Weights of a small transformer language model.
Size: width 768, 12 heads of 64, vocabulary 44134, 105M parameters.
Architecture: tied embeddings, normalized queries and keys.
MLP neurons of a small language model. Each row is named by its layer, matrix (gate and up: input weights; down: output weights) and neuron, and shows model dimensions 400-495. Each number is 500 + 50 x the weight over its row's rms, rounded and kept within 0 to 999. Numbers have three digits each. A neuron's up and down rows have the sign that makes its largest values positive.
After each neuron's rows, "fires before" lists the tokens most often just after its 100 highest values on Wikipedia text that the model never trained on; "fires after" lists the tokens most often just before its 100 highest values on Wikipedia text that the model never trained on.

L3.gate442:473430508488498455547505413493497544497486409432505476510423509524525583481564486485548547533538591465432441515464489512610538425488539539502490518531457385405461549422474412481439551440498553528543452535448483484509509470538559626458513499434550506492488543451491421566512549463543539480
L3.up442:490539509522537514517523413531494413545521529465425448518454513432531495532460467488527435436469559456369381385403529534525464540529456450434454489530473489489550539474473490551566580518465471512484615614571577526504535454485463470575480483406465493493570450406510464512453495509575489390
L3.down442:488487468453476508537513531521524572495490460569595559515505496502472497511557564470459561538490513538613552514647467488525519491470543553533559528543535529576516531441582521497466394507479467503570421403431436527494507500509514511408564508609470523552421509582521503486444473460403487557
fires before: " —;", " —"
fires after: " —;", "):"

L2.gate1511:465542516535587541549428503560495488446504569493561482589468477529489527504579537588505531445541582444437569523459496481535476517466520499551525446418516539428500466485553536491542486538578545442476494510457545599427426416505438603493523569435497456532428498449572380562520581486492372485
L2.up1511:507435562501544472492427507524518506473484451426520552472504517518438527540608497449568541539465567478484412525470507533455524465477476430496473472428529501528556484554543521510464486568481405473484544545417515477501474478571546502414460531549546492479508486544446521603546481465449495462
L2.down1511:532553434479510573495490484516526490507523510553442441516511523416605469467441523562555516466520474504522569467514505502531507528499476565525488529569436408498472500466474502528536540437544604577512518492547496523473514498465497545620448466472447519494509498478427508397409488513555521569
fires before: "|", "\n"
fires after: " |", "\n", "==="

L2.gate1462:506530366524463506565482514618508504459543460452552463479511530522468561556382445546522511516434509553433574485481520543467451515519482415508505545542466518429479523527537458444452595522522580555491504449528487506406489477484517590499548486495603485525516531495550457515491451555479573504
L2.up1462:641559517458452505496541485525447516456487466443504486589526456529496442561509492463498539562451500467557522423548489523561478524513600465545540463443517426462500535540515636561442551499434502487456442448483507549462528590483447532553472506498490492497463501424541501495516404537559506531
L2.down1462:385493520604571469438543552510503472490507509592460590551626476453501513434518512483451466448521457575452454526485439501433499482482506590488471568455451437531477433452541396491602508485513491544543542468574618414549483525549541460443532495542528568458459508591538523473511544506424474440
fires before: " |"
fires after: " |"

L7.gate1410:477484519453542362575448528585546554504507505451388513389462460567549498528461490503412496448485509495541509390552426548603426543524509624473505578499437418496429544575526437478522440525580611540459481504493486477410547480511476484553544450424571499501534512471440475542541477567503580539
L7.up1410:531571552521462491519465455433518582496493553527432471500513476502578543545474493493497423460494471612448531534558484511486425554448490577543441497624535417521532442520492524442492401516551529513500535461539453468446456486555544475500467496447585483505563539488444546515517394510434489545
L7.down1410:525484498509464550454503458440498483517438495520437442489620540446455467482523540526541527461549488517449563519485549516434474489471476556480459468510569518408577499501413485463458591442522437454506522459479477577655484538508499450506441592559473454581570514515557586502486580481484442473
fires before: " |"
fires after: " |", "|", " CH", "gl", " Fourth"

L6.gate265:490456488506521436530532528479531530472512421480562491508489491539463509437449422519493510543524486527553523431536465574410358520528484558425486601495488611521547499532439491546458533523578441497542494445400422529462537506464456451430615566423494506639508517506500557501452559475469604564
L6.up265:514508367475426548552534565514419464453549464507505554496511545534434518481566551483508542515549555404502559545520476509556515619395492553544565497505491580490557468432532530538571466536456536461495574453440420546533507417509471402571507534559502489521609476450512513570468512450476491590
L6.down265:526506410471423448601481500550486473581536459607541454472400580505456445462476436436523493481502425487506416587464490477584478478417457521543509439629546542488491578537512479504450527531521450486456528489540476507513657477458478652657477480491416485410523458547531429447406475435486477595
fires before: " of", " |"
fires after: " the", " |", " of", "|", " and"

L6.gate139:546511551554482463461463466498499469486551529517425551578465436582450495548552484576546525498478479454549462464541534386543476494433377496556466535429474550492459519513469533477493481426457518400475542462469463472426478551425537431456511572491493514508363624485523513512474531510465461462
L6.up139:525442501493454473572514466519572449484595573456507463558488452453561542401568525440525520507529495522495499530516352503420494461440478432446443528524409523509557434587529471507503515561513558463394515537385468515458476451523549498505596554449479468482485570454529458503426587444504466454
L6.down139:455481452459370443532492465512543560450478506422472532522494475508447575411507464439408499583543498453514423582467512527503564446359473479487496471468499484447514569530462504387401478547507514519515503464455473521455469493490492490507570495457442478524462680509538586505473620423509394479
fires before: "\n"
fires after: "\n", " and", "==See"

L2.gate356:425482551530548580584535433434425460547568551428490561446476428513542530568538578627519540472500486488534448500463527439500543517448398612534555494488488420470552506541578418483361535513564605506505478462494517462537504456507422513509506534550498531412405569544523422490568508482482436495
L2.up356:475430505540525607473395489473381450445478538495555543519501569386460562556469568498510490621423462513480478477546412499502451575514421479506418425499560566420536438489475488423537495608487473507441525402501431474449519468502515534459495430562513508480489521474505538492599492431506480457
L2.down356:564562518456501370568548514536597471530503501536371475450488487587522478399476423528426530413507465516479528512497581527538522454469528548515562588514443479526425558499559496562462528440517571516540481537606529496540479507493498422519488542468506487521501468542469504530442452539487569516
fires before: "-", "\n", "|", "|---|---|---|---|---|", "(", "|---|---|---|---|"
fires after: " |", " ===", "===", ")"

L3.gate8:499462420622417568466522532469557532490567407551461501501491548516521461546576449495508444424507488634521441527488401457539573546477511558496473427511440519473462450562469521624502517565485530531586456516560530483456516398448542434426435454452385471494468533468499633394494519405634586430
L3.up8:516599435537570521482467465482582465416602482493520473555502537539524498336450478482484559518449473546502481521596418529449460559523469542503390486445497459536484396428467504569588546505525547459503520535501501531437448509480458469512537368519572587399562506549501576503400530541517594508
L3.down8:510560434508475521515517496500481520423528558528427464515491511442552477441510586520462497453466549617529502506552396482502496479468566603488552425453503479435547412421507477484489501508486456431553504467460525531577499575521545462502491438528452504460546543488576508490540471458536503471
fires before: " |", " /"
fires after: " |", " /"

L7.gate553:552529427434523462539449609528492562434489563468487523406516501542483445586407492510461436497514422518574470523528480523482507508412413410444570492449433499488612482500473416569438446491485526472411450481479529504477558534512458516546463533503551563460404551511549521494511531507494356521
L7.up553:503532602480443534548597534594480525419436490439535462434530523441447556535473555485464437528507534519613608593491460455487478521485425520459478399527565460555564495458420499431518425565497528524516523479444511499455455435535423462532559535573487515436520462399544492535566467432469366572
L7.down553:414540487474424505561518463472342463471579489507439498530484535504489510503541453508503540542540545533525480479487490474572494496414534587525439445444535521497455547474507492456546466491496554476454532493479408516525511525524529517542522533474513513483548501518475511500480492457490354477
fires before: " |", " /"
fires after: " |", " Rosa"

L7.gate1117:461470484526436459463353540595520452464487508516461415523474501471502518547514412496473476460534561490466546457574567466500466645457542511487439515470515496427498569527529513491502513459535452576456551513512497458525523560438547430453468508566448608584444600534509538565508495531484551534
L7.up1117:483571531452494454485440527464470471509549460543508460507467539512435370380518557533511492536523532492495560445502499561450417466468413575450449445501513526589516522454575506563566386489486494465471588470443528445381480622450432439498522565545477509493521471457484624485554436476408446472
L7.down1117:458573456408460360533433547477386514481484533563441442517430563537458502460537534520542550602533555545546478438445496443497447523350397442492494487470506577439552504429609521514462445534489499539474548512476513439464490609407476507510538605486407507513496541465534468478528536476442598396
fires before: " |"
fires after: "|", " |"

L3.gate1205:480485510502531390529401382541541524443561485516470415456392522477491534384475436556448505526496500501610563491498424478483535557538554442451419462497468473561512453510485539515562419501543474436534547518461626460488488515544565446518589503552560425581524497497447466422457513508494572571
L3.up1205:478515511443417467543445509479511538510501509495569467603518535498566512495475387420568436452511450531483451566498494525574582561491501617524580533478461508406533417633505540480560451488530506522453481526515490448562547469475546499448559462485479480543519525528550556461537451495508491507
L3.down1205:516475491539495507496539479523542458495503413418475548440483466536454477433470516623427427508569531489562545431494479524432498470500596438432500473587519418536470551449472561502549499518462508493513577475548490527453469471535474426581513484563505468553496585490518472466429510492557490494
fires before: " |", "',", "'", " —;"
fires after: " |", " 6;"

L2.gate1384:523514427545383549491505516530435403476487480482559543483474523465498539435498513481459499523460518537514443519551405568491547501478551494457567490495536466518541434525455530475521511518530480528486535538464425355475450575457569475532547496514472486501555404462457486434405506455575667518
L2.up1384:443521496470514545524490501387524444498575539509479435425551500554509479570545544519549493438560476458488448487481488449556552557617453481504582474520493517492468449435506485562462558580511502487427586498489518530449526512532461504402503458526468575404523486579505499484470397439477421418
L2.down1384:472503594558538510464499457531546474461501504540404560439520362446504544522494497492482453551479505447520557503523616405493480400532554555488500496492447572561528520524504432481466537529471470404564585438436522580599540431548514528520522519483514456423529527477417451558560534405477512512
fires before: " —;", " —"
fires after: " —;", "):"

L7.gate619:647440511453492441484447542556433590421496457512508577512537575456511538428439498570443469480520499519570496476537526480518495461503479476538532446516474491503467455607533514458467526500476513473588452508499542511447527515491487445506379503549470412607597471475453584546525471601536511482
L7.up619:527431456456448428422431390477460520513572521486421477566477582533543505509486492512481491461477540483540599461595496520602444538512446485544486463559530492428486466531473431474570444460582602444440417589592563534504487554490464446589510538548506534578475526521464457511572526492460377557
L7.down619:469494487427435509441598543462496512505531565504590378453502438498585526555548449463540537461535583472452546487504551541493550476557483561512426582511532531463560513473463542533570477516516541502421570501565419470592485561522466548438478508473549515499418477631506505484481468496504487536
fires before: " |", " 2", ";"
fires after: " |", " Medical"

L3.gate167:440602524500535422433456524486544537425457488565506532475460539499547365486518444510483534515577515532605460511475482543515454519491527434520578544464492489557468586518513507428535516513438465488482613445511540467526505518446544411505575535570501582527469562472494588502505542510427598469
L3.up167:472549547504497478473597459406522440506452468498544516512506518537520487576498518533526461405469518497513453516554440540614495486518514536434528485435528507564497493548522491467432514500393531537505515526475531495512511580553472502582563440522550480434560488480484531489638476469494475432
L3.down167:507586528588446462534550496499460523452521572569439432435480457499571492517528511437484590464419552522496514462517459411514425470510469518490569430476492598561541421578526638614510636555455509601416535479592555558444546518495516530560502413461484537503447553520477530577445465520556578427
fires before: " |", " Title", " \"We"
fires after: "|", "\n", " |", "==", " No."

L7.gate1254:485588436464463466507446462508576479445544451534468438521508495549459493498525505562487464474505475456558502421529457496550565546531520458549460502560466449602466540526508401486480495473529586485527523501545483473451532579541491524532465470507404390517545475524526508482498392443426491570
L7.up1254:563570499496587516458359525495472548463512511564559445531527504516460528554508465519574461499448520608515567462549536502460472497520561585578391489475455506527539493486422458502511450459572528396493497489587501493484496535515456540525476496459465407481520510519487434470496444453507502583
L7.down1254:483557497503510542467414526567498557471478430571617431539591523541436422440462515406572462408497420507453485551546524412447473445538529460482547466499472416573537424564557448519553504534502419491519490531480490542585569470564545477558486472457556435459478547548467417558509496526527475499
fires before: " |", " Van"
fires after: " |", "-"

L7.gate629:420419548552544495577491518517581539469579446472529482540485556472496481549488431377395495527575498493548499448462422493564469584539446545521521473422528437504447502520515440544466429482354551437444447389532615423499453595448515463475537510503440518542455495555493528511553542515522497517
L7.up629:507473522498577642501434526550566510501464531552483472532482488493529494508474458451578526512443487559554533500504453442552426524512619576531437394469484472511524507544551417537466432506439592458450536482596576463552459557464550560536481485542439497516472452510440486513502461381551532576
L7.down629:512589446491499558462434463513458480489395456499409570512540519484374525451531524490527494481495466594506545535513500524484488478378563431474475482526424552558591487519544446480469499458565477470448559480497527523557472483509515469526468544613479420433575538480488478533468577436544491443
fires before: " |"
fires after: " |", " (N", " (187", " (189"

L6.gate925:497505467464481472397475553502537427386446497490485559515507488539412426538558536480432503532393527532501481507498436544497582559533475640523466444447449486493534546515475572487506454514573534445474508543438479446471512501438511535385416467496597532404513444474395539520537492545420527477
L6.up925:561573396539473557454432470519464404579546473501543495580450547523471376519580503508452432434497498539404447487472470565469544543473426544574603516488525534465450561454483471457511506480473438453601510472535506595445443527528458426509475467526483442506447517495448571548467508473471460446
L6.down925:505447546575521464479564497509478523493512510757508508527550508457516451414432513476476406493485436556529515526514587461466501420498521431460563554498551430484474493438514559431459470440557389569519513501557467578507475522552527462555506505472459572537472435517543467451494514556601576453
fires before: " |", " Council", ".02"
fires after: " |", "|", "-", "\n", " –"